{"num_hidden_layers": 14, "hidden_size": 384, "num_attention_heads": 3, "num_key_value_heads": 3, "head_dim": 128, "intermediate_size": 1536, "vocab_size": 4096, "hidden_act": "quick_gelu", "norm": "layernorm", "norm_place": "pre", "norm_eps": 1e-05, "positions": "rope", "rope_theta": 10000.0, "rope_fraction": 1.0, "qk_norm": false, "attn_scale": 0.0884, "bias": "all", "tie_word_embeddings": true, "parallel_block": false, "init": "normal", "init_std_qkv": 0.0255, "init_std_o": 0.0, "init_std_up": 0.0255, "init_std_down": 0.0, "optimizer": "muon_variant", "learning_rate": 0.00172, "lr_mult_o": 3.0, "lr_head": 0.00426, "warmup_steps": 200, "schedule": "wsd", "decay_fraction": 1.0, "decay_shape": "linear", "final_lr_fraction": 0.0, "batch_tokens": [32768, 65536, 131072], "max_seq_len": 512, "doc_mask": false, "train_tokens": 458300000, "max_steps": 6414, "dataset": "wikipedia_en"}
MLP neurons of a small language model. Each row is named by its layer, matrix (up: input weights) and neuron, and shows model dimensions 256-383. Each number is 500 + 40 x the weight over its row's rms, rounded and kept within 0 to 999. Numbers have three digits each.
A block is one neuron, or neurons of one layer that tend to fire together. After each block is what it responds to, as a language model described it from the Wikipedia text at the highest values.

L11.up1110:559489525518482539539492542499437505470518508560511505467503521516465431500498465480473560478427513476501473430500502502567471532536543423524432534510544510462479452511549461499529515573492455479440528464473602493563502513429539439494570462495432516539500540447484471459458498546566591446534533485486453423404507487519582446510454459520409536562516478436520558479486503512464445483546
L11.up1242:495558503569492405550463468442466448482506509509440472464528480544525492566564506569482469498576525514431532412492539544588517505530519462510519541485525437521493457550505420510477446449514445503506482526574485480435513531534488513551446539555476432533465511505549561486523532507526470593469493466473564496458487534462492508548530569505454519468525460518476522516529490469478505487486
Description: Last token of a table cell just before the pipe: a % after a number (25.0%), a ) closing a value like 29 (1.1), or an empty cell; weaker on stray mid-word pieces.

L3.up116:593481547565492398526463449485427519512528553544484473486536526407544447543493452562503520561522439509451531480495392500516473530508497492496507475465549535528501434523446513504504431469458466462556558523494505444511491521562496446496535505488476507441481578481486533473514492479473484540584506544497516514481440525501416498479458475563444489517495477515407485536494506450586497495518
L3.up301:470524540498520460533547427542526534527509538520520598435521553525454438459542446485493528539453519505423588528506501487518460501506474485455453568578506507554514487551348491475511476583474447482513487481448494554528508537512538534509521513588474509498467519564428487567537506535541515565464508494534499477465478520584491446419537478546514528440430505499478482536507482452490487483487
L3.up1027:468439513497475520469501514491496462520410541452503571531532519514548490519485480465500542478537570547522468536400522536485406562530469429566451539528517526506536476483473521495474503480425425468569502490512601482541508534485540449504538520497404515468489561485412483482445558440471523538470556449497552559500518490535516510549466496485471468470490477459405495521482470509472444520452
L3.up1158:485472524465494436515548468552460521563492589491535531481472564510510467478529452526498592576508489541457544632533505522513534521508438525481486464517456507483456524532445425538458490438458489489477451526467530505536488474535500445508461563400522508541441514554494518500490529446513414540558481474459513485436455499478538509472508492464533508471530518449468469462437526522495561491505
Description: Percent signs after decimal numbers in census and table statistics (26.9%, 25.0%), weaker on quantifiers like some, any, much, many.

L2.up425:492495491509528561587493534512475415454530438472467460524434397480462454438456499493516509475494538450462585470571464520502554468528524554464449565525461510489497555483553467534484457524502529505495495532469420489493481422500483495503499476512423519537477539517437501439498579514461515612518449531476455454493470568504460534530485532535607536593589483533446532489550512451515544518480
L2.up872:457499521478403513513453487467483476475521464608535449559522519454453548466472512500525472543484537526515502510457497552475497465507519452547503433562495476402458476526522509517528512508505484538567458502548477434526557525520507577527526485485435538479443505537536460496560582557507457485551452538531621449461469454607513488453577497573516526464533500504460527531520502456514371492499
L2.up1041:480414472473493480455512501476445456586559453527491471522478477465566506462517485484508495483504468545540433511467483451456490483531500420483525577523462451493510528511527496514520526537509487465501565512469475445449535531531565508500484518500460441491432488533515507513479580433586492544530520467544453476498547525475500619505466490617489516453487484531448516452491576475477492486523
L2.up1227:478597472514443504490550550444559484507517478467539544470465559500442489505582538448498529543524494517411493537473543466576498449541461536475428481490433527459555454501460429471528505537494556559499528493540457463479529442481494505524518470545458538486569490483576529520473523506519522498517451438516482543511523525488472476478543457535439438466514500481488583416498504553468421555516
L2.up1272:552468498427425478515509464510427447485526512542518465480552476508524495468455501484485548459492508508472539453552489514439473443506527536468489531491476556530473460469528529495467469549528525503595526539506487481423564457435476570612468467428455469533476510475471474508524581499428459473398504553552526474468520514513544522525438502497610560515447519484410404470487372387555438495495
L2.up1436:476481537522498542412525466550558515535489489546460562476518547536462539488489525458483449495530531517502481503526523467387533540519518381480429502574492574518476490447522491426496456570431545461445455577461505487489482533514513480509478511566530509600515550474517496560495479539520503484481509500483553517505510493471417493436496493529514567524504505533458490508502594509431516531491
L2.up1482:570511539437541522530475480485441438514637465460513505588502582523463472456513474519462528515502471565466411481545588553492476542476497492563526508514474555504467475521580503526497520579540435519480576519456481421393458488511521453538482520525463503571475472456498487577473536463491480544486438452531543349453491491483576508465555497561433599471470469503507537477512482453530425470517
L2.up1517:483412515480517506471586464516502452514459484469483491432426499586544523462467480491468517510486481520427437518570509507461485546488525544458558541479453503484491463433521478476553511543482541504524476508496464497547499514525467510525530471494508516452558494524604494480499530546509448536465485469474515538445484494518548603456532494450512525527391497460523533496458512414551528515517
Description: Fires on a word piece inside a longer word split into fragments, strongest on m in Christmas, also nightmare, Buckminster, Elfsborg, steeplechase.

L11.up35:508508459513521570538454548493527497457471499508511506500450476522527536531463543486575520456473509418518452491533498423501511522526481489539521479491479439583517513531516476558429511475418479483451439490472517503511456531500445501491496478494468497445462516558505548558501481408499466598577461475528538530449508515495490420473435477533537480507431487497522497536527543419409455558452
L11.up491:434528507459443422514478492403557458463513532482483498487465570478491433512483463477562492483447570500502590539510481552551527530502573580532483538547508482595491510521549502486487534515525453526530492504525451378491455476468555472496480538491508562524520598566488484488549521416529479497547471543476526500478556514572501510506466513496454529499501539465455470491532488532495573426554
Description: Ordinal and rank words or suffixes (first, second, -st, Third) in sports results, tables and military units; also assorted word-start pieces.

L11.up649:432507457465529487482446498479473442438466526524433543420494538510525490532487464433446533445465499483583470608481414511420488518482468496574447452505503479538453536438470495476432504496548467502500532487500544424461436481496551468487540527504494515555464529479486503501459458439576581457453493475453529525458479575493453540475504484502478480443572478545502503483483448451498526555395
L11.up1154:469504527492547498526529486460505456529449527529442508493496500452527502502482498459477507536550518484486558458519425469458467485478488488530504469471447455554512544463519477471483539500500521437481505511478540443543543485526503492445501487504490536535545485485473464488574564460439494517481552495468501534455485409513500446552548505509484410508499493577491566422545473437483445511421
Description: Word-piece fragments at the start or middle of a main verb right after a subject or pronoun, completed by endings like -ed or -ates, e.g. "f|ell", "res|um|ed", "det|on|ated".

L11.up518:473496512528480535482542529466471505538489467446545485599501479498447516441579504490523427465514491489608511507487518521484494583460428536553504506536534537480500620435570481519522447460509471498483440519559471480542496489576495474450498457530495501569507511413550402542458526594517504438494476454602493433545502569535452556467495501511486443498499449527513489503527525580516529519503
L11.up1223:454449530432496530433559551488502473459474499410507514502508508469536545513527435527515502516541453473520495532535465511489440543529517565590535516494557472547531525386457448531499462461453546499511496497530500496534527476577466450501479503557472549542508509539541485536513554515501471541495497458514507490580502550582512523492529526571478464533508496535491496538541517606480508490601
Description: Short function words right after a proper noun or title, especially by, a, and, in, for, as in "Galatea by", "Kubo and", "Kermit the".

L3.up262:524504547456453436498448533344458476493473522484508453536429516479541626479528519513511467499502483593537513598482502542453482495485434511506441516461490536531503448490498489529458499533481492471523427426522486499428493502527484479521488501505528521550492464537433482513480569491503568566533464507492517487480484489476505551487526465470478493504487566515398502523533533498529552472538
L3.up1189:429467425515438475516494466374489531413530557554499476486486494524459474446479472576487466480530510473494422500427470570513465518502521543471523499602466516516492404525455514513504445466551485514507472466514505493460555476544540382381484439512478587513466530509590510479510512507529494464492476495474553531552508552468525511417478505415502505475531525516497551503492477500539507476472
L3.up1280:497487468509544491534477505530480536449598563593518581494467565465485482471455531525530527522542586428458504503458529585519537462450554527499471448515508575548515434450467519484458494540555432484518495449489489486471561497490451411460498438524453527512510502437464472515522515445549511528468501523488566474492581569507558491460431499473471594363487567550496455504522526504514520537457
L3.up1482:457475452522457492519490494434478518346486529564471497481475494498500422436470469535452506478537513485524426529487450587502468540527522533501522518600447537509504445506481496503464471497561479520532491550537498456446540463546545417370480478530500595542468497510533512474510482514469495501489465512483567482557518579471530496411472504436499511455504503497502549481475438542574505526502
Description: Line break right after a Wikipedia section heading like ==Climate== or ===Career===, plus weak hits on "of all" and sentence-final periods.

L2.up222:460515496500506561501486567527559483457511517492487555480510578515526508524528539463497422483500468521510530570552452496582431498541515433503479505483437560492555538506482463490366435463525443456469504520555486521477589509453516550503471535577509423468502543496533491506509521466474491453535536519502535543386380502470460505508463539536486499443521520492569407426441482488504542470501
L2.up247:562524550522517535566505556493581461477463614509507449505489548488454418482519523468510501501519522523587470473513477478496529427527470493546547492505460528552524521542529448521495387530529484495452539516486512496440527522458530536493499491504508510495532541460505496443524477528502518554547564478507503461487492516526414536428501466489512470425524485513454432447506544509541455486511
L2.up661:530448478473437539462582538474524502550487461472525502428501511504499453504533435468460457496528446518596552561478495560510387477513560530467505445488477476460487475471424521524501621503477529438531449514460414561567554402515536561486523521498510507503448499522461562501544552565573529481502519539479526516507484534461539452503512472598461461430483498508534506501509490525516437499501
L2.up686:518526474480469503526450516455459417543516519492509579531428569531542481543483513485447449477454507447556536534441503472486497494500528478510513564477453461492544554452513546618480518574452509625415463471567523566480417515501498484378459573496448509513482526535435527449472480546544447474491487501537511509511520510457508572465421484492530473491460489461508471512529471476476556526509
L2.up817:553436476473505509547562526511529462526546555458493491507562429500542556474492470502468481567533513441580435474595504555466526521585501437520511435545463542435485494603506534495544491534486483559516529388481512481491578457510564498496499526552476520534497433517520509484523540518498549436488490532525556530545521509513558493511459530519525477415461522441507533601476483475529439468506
L2.up905:467476517492474522524507494576489470495514506560428534539508544484454483497470477469530468497453504509576572540499477485528509523462499531523527500543452523512510535494506553468523473526470527501452500478466504535449502515482531558450505468468445445570404498504506523547421459520540447468441522506483577450475451475518554523514494469551490438500587451493467408560476511538510510510491
L2.up1083:598550515514503558459546446483542530524507491488549414479491496470492423501599482482470426454570494474487421507526490463492501465506442490443518447508464449528487506460524469537468553546496555544490454537504504539475383442485544535447525529518529473482562396459493513506481454592553467532493503462550447473513489516520503517442453554496441469503479498535488568498606486500545536491522
L2.up1372:414487487444493496514509479472460479456492511456484433448518447507452509484521548488503485503549498476502452481487514522452476473534471477506539463576501432525534515453518471542550440552451493514469419529542551504534467466471476494499499510499536520494533507472406483473503511455581588547469496539491572558469499516548476550481487452505521495504517478434500475405574510476567469456511
Description: Line breaks right after a Wikipedia article title or section heading (= Title =, ==Reception==); also middle pieces of split words (Portsmouth, microcosm, insufficient).

L3.up188:589482500569462512557531603443487443482471484527450540501549416530482464515504496511441484487477503431531586431517554548480542428511520517441519504495481504502481548536477462488496533589556520504496443490497475502537469513479530453544590436512475541474521514553538550472516533498460474464463455574541559526522523443508479493442541485542455475474475501475523483543490536412543522448482
L3.up656:570510470498500538502532545500427530473630488521536610546546481526572491476494527467479537537503450540497487505503523431590544425565484491511574490566489510474439464477467456470563467470520514473445455540493487486535502495513527535601517526507542494501492455506553506566485504467470488412519525492552551533490595493510492497472486505527485494426495479433530504431531531541471488411487
L3.up849:514480455512490607532505559536529543484480492483497483490531489500451517433446494482534430490465523463509471537500523464456477472460507457550487465463542523488481476552489509542512482543474462517469480443462553494537475525461460445485499444431423501512467498508540492442533497468493558468485473509464558518458467507491568517523556524533504435514540482487477456518502527440503511595467
L3.up1310:526474458550480522466476514572546496491470519489494441594518499568476498508501450541460541504551537514474566572497480469535463523518542503491519523467456527508526515508522465420547513470482494541542433511541554492568540481451548455503504449451485569541556441520427427504526498513524470560475565505505525512489594396515540497477520433533537494443487506521532514510490566508438626502523
Description: Superlative and ordinal endings and words before a noun, such as -est in longest/earliest, -th in seventh, first, last, largest; weaker on nationality adjectives (British, Austrian, German).

L2.up147:475441432463531483554491490535545481484491469532495441523534506448471432604495453530508492437513492500466453475459464515580560446441493443479577531499482474521481453469545468450560484506540445503506524509586512475503528458528491536448450476494513514497443550556526522503510535514558524541452469528501504471497527558478488525519440507534476486510578570537589502551493530486483465537493
L2.up266:427452516536489476508503555546563512481473496542522533496475520443505444458552550534551466527584516443467490500463556486456477518510442509449497519483463520544548522494486577490472522516462489548480561462554496522505523475457516427461597526484531530530500543446421493489511464492476612470543484536524474533521482490546531545419527462544506555427452564504478482571456532496490568537529
L2.up350:498512436483524390485510503481444477488554507477455508496526516503461475534533442474563561534518457540458417563500535551472546535549523481452537502518450529491466458493506484503560526488547475592477451481573469491539540496513383485579484560508488493523501481486464462504525574486557494493484444547462508464451483621479541515474487465580490461498490538553544557508495433544513459522534
L2.up592:490507477429533472513484600469521393557564442502451517492468495466510503569496442588518456488488464511442558434455477540518496554531513470495553498518534577497501509488512489451473545491560482496559475477459563496420442410488442448570444442469524495518558495520484540557438603518488596530496440519425437552534532482488490485442492554509444514461485537518463485490423532601547468501487
L2.up670:502480406398509430539534506502506477460542493441502474515501473549504534553509463546465549446595519504439491493532492501538501451511467516480480508483481496526516493515527495479513593533532466492529468441481482490511508468491414486474515463417456560590458474515503414572534497420533446528482484581498555544523473487577457430483519532534488475539491488520554487542514523483464418493498
L2.up682:462493547465566446485435480494509462505570427469507509501459556453477460533519470530464514531530515503413456517545567466571498454543555449546606423497501492534474472401514536461458478515504463486473437457526449479479516502533491482515479461490476451432458566449498536509511498429536525539494433526508449532400569528536492497469460546497503478506517590523430398506451553469498558539452
L2.up1316:407543480484431559560484515516489564472499437509456511491527543506506470561546537531471549333521552492453509495444476392575547456549451528529512448475582515516486469500559513530483493519523479468523512495542567480522543481498491474496483430442556548462483500522512548478485520533481514495507552605524521526539529561507479529512504513493535507515503490485511529538531554494516546581449
L2.up1417:416509513455460465503500454486536488502471468514494417495512527543489465570518454535556536453501494527453548491447538526489571473523490546512566490480502517512444554451549524389548452501557419456496564497470530370524539510482561477484494449540473516493495504514555473441501517453547531562439502592503503466513539517412425531498488523450480486496497531481519561482531476527546488571475
Description: The first word after a proper name, often a person, company or place, that starts the predicate or a relation, such as as, sold, later, under.

L11.up50:444530522524489473488494474518476510518489526531505494555505463474505511519506506487563495503488439455544527554523492498611524445523502460548518494532457503493471477539486469510487527528430479560502514545460501466484493460538461456530537476446476442585465430490533538517469498511516497529562482544512444529513489541511486579491485551440512473497524548483553569455519519460511533485490
L11.up62:556530484502456509507536536470445437563475414529542519475530547466476424528442441536531505488502457506513531490508477489504530452534505448493463424575466492495549458458479492521453496594423470523461483523505508454507470576487540442510527464512487522488488439471442447501517429495477510449483449546521470510438517518420498466472570509492441534481426528553463526489486525453469590438455
Description: Opening quote marks introducing a quoted statement or title right after said:, added, or writing, e.g. explained: "I…; also line breaks before new paragraphs or headings.

L3.up46:432462492471554492510498578483548540536445525537512510492479514525435549431446441477434492476490577467463527496508487470441507555434516475472470484492542492541493495539511495506480496492500524518467508486577501519453582503500444455472501434501521491526447455597521533471522454449573446527460467471550578464520380508452549515524510442529496507494484507501510446430540497456559523570568
L3.up66:525434494539555486457483449538499517464477465566511493510518556474412541485474467525499534539551576463479459599500535582542514514391527404491434520487483402555562540478532495493553445407527487487599488573477512512464503553516484477508495370485459517535498491479495493492464471496508464494496439552517464516517530488502557554518579483512536462514552520500523440520462479466575496508482
L3.up1396:476436484433554458487531488517496465527489527436456471480449496435489584452466551498518583496562467467511472507484523522469550442515445529535559437544563456508514510514528479504478566474557479430505488462521469521450502524481517508474475425448536554471482481492500569545556463499551449434535491521547509452414490493459588504446503428472431486503517527549495518501470554395461485495551
L3.up1520:504593474433486476526452491515473469487448528485514472561461466489455613498462579536521472561549576580502475419452477497457566435415498528557522495561512493474530495535502473482533531466540516525466469456441499500524466499492481491509491456504461506498480491486485469487574521515446467560536543542509516475412494561525492429491482483537500534447509556524497535496554509462476467550576
Description: Short subword pieces in the middle of split words, mostly proper nouns and place names, e.g. Minn-es-ota, Kenn-eb-ec, Kilm-arn-ock.

L2.up2:428522481488462448532524546494499421482522452496497494540468494509522569530460542439522545476489512536498502466548537522508484534523471511480529451523497541485468486593423510584487503633493442452513531536500442519501471541527510589551482502479549484459476567480495498554466545491464490474451574491523498506479492538510494538502481548534510497500552458478483540578499531440526467515500
L2.up122:505550561494466522516448478515521481481490613528512509508610503529478574514540445567501470480481537475579513548539504462506504554551455542521520422535499542452509468432485489517447546476498509495536495504501540552542469488512472521522497455521475569546521525456526485424512567483510478389579447482525542474510416545568502547526504443529482451506402552512427549501589450489540489530494
L2.up501:455537499482524488517512467492536580506487534466442492490506477520496450495476533450500532446487467439480524514514458578496496518474525436511516413498459485479417478499423507512499461502544501474540447489409533562498574489533524496510468476534488519518430504444433532505516476559520533513536489520506524552444494532502535475502470463490482480490527505504398513515538509601540508552499
L2.up721:536464526516473501482437529492437482488498532414445495492491494555476449502547543560569561544477472480393509514532514494516516511429456499520486502503490525477464544478464446565537546587435433519442452456519494532538456512531549525510468511463462456412504463527479545526515450524547576495500435492523540453548514498517545523518444494511522491459479476546454449552600515474552482490436
L2.up745:535430427493478461461364542537478472507457485512478525517484442393464473496501489479454599606485550578552485596493491506510495514577470506523507491544505493478424508483505499513472483582494481453523459474531538453540466460471501585556556547476515515529521491531541603463518458516522452461508442513497520468484559498463502512530492542473559483441455528560519472537491468445482522513477
L2.up948:450505512452539494502520476528480480476525508482468495558505508538490470505482427491455619561418526468466558466497554494485494448489515542450491431552533464517505534508459523542544505539556482514570549459524457403552513522511521530531506563492475504503534557484532519472510487497559446537433443486468509507542545511495544539484541448446470477511502540484496591505514507511466512465493
L2.up1212:594510485437509494510501422542519484458556536487524604509470491489503473577528503552457565513553467554470551499508508545479444495495462499426438499455459532525476435492453520512538499470506456471432500441475544496476453508520482499465454491526520497517472552480468462526529522481410450525544476438542523489480572548537497561473481464427495468481504468496474507519512474443454497491479
L2.up1243:530559574525530529489473462456581424501511507488411494510526484483540492428529490505490519507518573476518423468492439513473484471555426488525488540586561536462434503477401489537574500546487506449591524491502489524460504498564500509494403485509514529457491573456397465467587482555543444449489537468649492536434489481465533493443495495498522514460449528483545524400469465470418486501515
Description: Percent signs after decimal numbers in census and election-result text or tables (e.g. 20.8%, 45.35%), plus table-cell pipes after times, and ordinals like second.

L3.up411:484488521529443444479531434515494528460482542553497511520511507499595503519404444469501528493546505476452480523431515478511433506497499550504506494529489497542436501476469510466483515456499503538528484440557516496531521491449470464469524425452542484512491441453598486505595450503508610469457518551478518481545467462498447509469536509439528464508435561531464507548524532502465489504467
L3.up615:526535459469507436465533551555495564439482494538511499480559513592566480534482429473549531465522487539526526454483574478482503521471509543463498423539488530527488563518495423531495502532525551643465519516551457473510432447461423504528649494479491504471523533541466490442451554500490525492431489501437436466502446475465550507514503530482493520454430516493526518443504550486468491537473
L3.up688:493474539495490537441498511522540522515453465473482488450585460526538461477491510564474533506453493555432489499441545434558490494420556417481463525471515548520516527461424533522433390531548513476545570460567454548443506495455448498468469525418529510567408463488522517554573497433510525434487529544523503532514566512557450431484473509532517460472490467529464521473517482481534499501464
L3.up1230:471550530455521468510524476561560457522501533505490445498543489503552513544624506564521529538503429459523546497477515483506585539523485543498563518554437510476506467457525401458490490515476493420552560465531498491513392518521524520485431467415564504487510541473552558484547466457488506474513522428475521485457494463531480484515510505460477530473457531468520526507541483573473483530583
Description: The token right after St, Saint- or similar name starters, mostly the period in St. Louis and St. Clair, also Mirren and Exupéry; weaker on mid-word pieces.

L2.up184:490489524519568499469468538479478479488453539544576463506511475470506513478543440547474454460436512438563480543549538514529471481487532527455466477507516545410448502456566494477517514500507498499528444482526511513542418486469509513532485487512466476589461480502472527574523475499555477522505499546515539484509476520467538493523581506525469455455486499421453535510492517540547478517556
L2.up301:491486525556524452501494598444474572466516502583512535559479514499538531564538509560533516422578456512547485519501501521478563487491507471506492451512456468509528526506439494439479422528499492500557446472453515489480565553472499531512536488494515573495543522455464514492505475489512522596497541498450527519500592499462538454433490500437450457509453546498571555512502415419460518470496
L2.up410:557406491505517568438493486559448465501533483540547495508468515555508545475550481560477462544485516595509507533470558512465539532502449473548429494561453392471428511497461476543572532512500455487460500466495440466494534554432537445522479534494470533551528481552453495461478588524498494496510476472493495510481537515491512545466507470509500474548489538552519508455406500490467506456532
L2.up989:585483491552433488510570536552475517493572485455448482473496469529429463516487487512486533529484547515564467449551479519511495471463452557500468533564513528447510595565535497548469576488514533496483527474514427515502520502538446523564458484444493447530443435494499545567498450514537511477545567537515464532544548479543506473494521472489467487537534464478469547511465515469524515480476
L2.up1121:504529526460451525529451426486490423504476541499532513528539525533516467514507527505501476431512455469517563551505527551483487416486522506508567498473492540510489482464512484474497477458494489489539511463454457428550448488522467524515398473470516512448433524529479493541459431445480488558497550464441507595569545505527544444433502515482528572485523561525522513439492509440486470479579
L2.up1163:516523474475476415526506564504512503398500516465483478487495535459537544522437532511522477475611511513487471534528438514482479503463483502504478505483483484520423473528552499467515544509538425541560486550520577535515504542471565527484459501491478532479431531441473553454417500517433505548548497574520517500509505536473501498560449483474510483486444454483548604467498452484498458514495
L2.up1240:575509598469556517458519500498497438500451527493497491464480461474517488531506468563485475499494628441573470515455560483454529536569470547541548552479499484522428513535510499539506435573435464504479464464490476507503563518530544510490466445487506480491473431569540481451458476504490537550439497464424496487467578535448530512452519513469495458479531538539529468505510499475549481522512
L2.up1301:446496536488492473467457512472558548467600476417544563519474515504544431487446480501546510491552530474563501582513494542481506494503423541503567519503469501461558544525483463553440462478475492461507476452540525436486537528524530454523520528523445501450492563531503433476523469523409501480536524551519482498542477513522548530492487479461546489438476480469455490479480495469574509517503
Description: Suffix tokens finishing ordinals and superlatives, like 1st, fifth, 50th, highest, lowest, plus "first" and "one" in "one of"; also -ost/-ast word pieces (Host, Fincastle).

L2.up294:487502550433536532518535493554405483502501522453432532499530549487533512492465521516467547479490544418535455494433521577535549490453517481567569520540485609473532409496463486478570483497531491503547523463517545486428473490490481500419553472441460530504475547541474467484505505545454532501420514467528461527449483484435451482474522536506482467499471488480556518561473567583610477483497
L2.up392:538481498545422481511527545539527535451497508440449524526521533528506537490507481454529578480442562443535435498484556533626463580486470514543469499527478495475520596498481447514539521514537493509476505541481379491482485516507506474493433479509530476517430547442556548510478473496437493489515536529448470447418517473520538516509490484589510523478505499494554471502463466514494481473505
L2.up424:477425530483518440484563515421569464466541592519495522439457550461473505500485484521461491416554557528504498493435534487504444489538509480535465463456518468470594528497555451550454441479498532516568461510466495457538545540458494517458460467480427492541479468552494603513431472531525465556454474508450470460478432513538512465540524435497588500522530481446468471458491555553541510491431
L2.up813:483478552433476481499508503561497524517464505505490499505538397448501566448488485525486554473490523488502495521498456466493444494482595535431524514479531511561497507445485505491477509448454535494451527402424533508414523491496457478578491493556481526452441453505486556526500511432518528505490491543458492523461488564493467457499488463528486479530450558534481479443457461536499512533498
L2.up955:467442537494601501534475504467554486508540545431517543521560571516491516499456551501468600478572440486492463513479513527470555490527475511459477518556417512495540497467545495444473476496531503522579424502483457441451437542482455449475524466431469503535576513631422495481478521543465482482503436545457517509489498473529497477532485499516587396549506551515467532533434530616436544484487
L2.up994:534504437547550469582538514552506536433442513460484503474515477548532442472500490513491553498403500458523494427534488474548501575504471512542509540569461577542544499481493489538504514585513515515570483462450479562466483533516507516520504447463473509508525519540501553526449465455481460505466527490494486615392518474497535522498515425480454568480526540456507548554439491450491547492556
L2.up1061:489448488452486515588515497536509491454450484443418543473539497533541480442490461524560499459466443489521460526488488520542447547507519498502553463550446490493546492454378550528495461538476509480538474520519538498512511533483479498563526485513521537499455516540540525597512446452517609427425445534493508467455459514577561447520534460547514485485509516506567508565465574461504522534593
L2.up1135:516455520486437417528543536474423455514570422414446529430487551526516510521492527501477548489523492467496521551485528480512547508501462394458418502530475477476505473559496501534493498512456544544509485546531454529534478501440511537507469524451513473481492507516504464486466524482429525504460474489543473522570480520509445519600488425474457513517478517497554469476487533501521504515517
Description: Of after quantity words like all, some, many, one or rest (all of the seats, many of which); more weakly, second word pieces such as Mud|h|oney, gu|it|ars, All|M|usic.

L11.up628:440406517487494511480452530505432490569503551502462503521445522552502558412507507501488505474570551547484543534420523507549492508436523455489511474508465474416464455521553437523425529459520441495497446557462540486503516527531442496490595526453486536431447531478603443498509499522486483495437501444553515485475501494510444509475506507500547530560520485560479499469470506498560509530497
L11.up857:531469459458523615493535493452483411570528520515453482461417457533579508478453462453504503481547553473505524493511515459486493499454489506543453524537450513457476604472638520505468487456469514444457498491462494482476443449493483508556516523465486568498466473491481461493568457519437540467464433531533426590538504504510533455532492439540485442528480517547483519550536487537550533486497
Description: Decimal points, thousands commas and score dashes right after a digit, in statistics tables and census text, as in 3.0, 2,177,198, 1-0.

L3.up788:499512518460521486576535499473494498549527495473506448536448517391553506553553478534477540463494490498521457494478495518500538502480551484520501521536491506530462520457490558424515534549496429446511544446524484491471431585535461455537505511449506505539448513513545477523494447362502498488397463575500454508489561499404509521467533493484463565457485517540519512516445556576503473511444
L3.up832:488528496506462481493539456459455508447568480474506502470503503470513540516468444534459360471517469491524539545532492531501458456465508491487536493461529448467439450497564501352559449495446385511468541472530561493518522586457463530576496496502514563426493469483413460549434471433479473514511453529511513434450443474409491579478420483492461537513528487523533454503465505562478476514473
L3.up1257:487498494477481503453525493450541526499488498457443456491494495488557556506488534530488484523545442467491486508477514519483582535509521455581517557520441506555460479421538522526545479501512479481458514535522528477547576571500493433570493508503551542496420473495485480532502552491515477535486535487510487501436488571537461544505467451554486501471493499468520479532525458578461477534421
L3.up1363:463505482610515544508493509588541482493458530478503467473523391551406518592504479469511551512438503524422523482502533503438498460485476492505486545505541460486476542501449542407541553526528358533499546512513562450579478526536479470519384518529563530484435468555544464527523535375564519519471498550515503515488449492490500557488445480492533521456469507482582517530518518492539537562533
Description: The main verb, or its first piece, right after a name-like subject in biographies, race results and plot summaries, such as finished, released, served.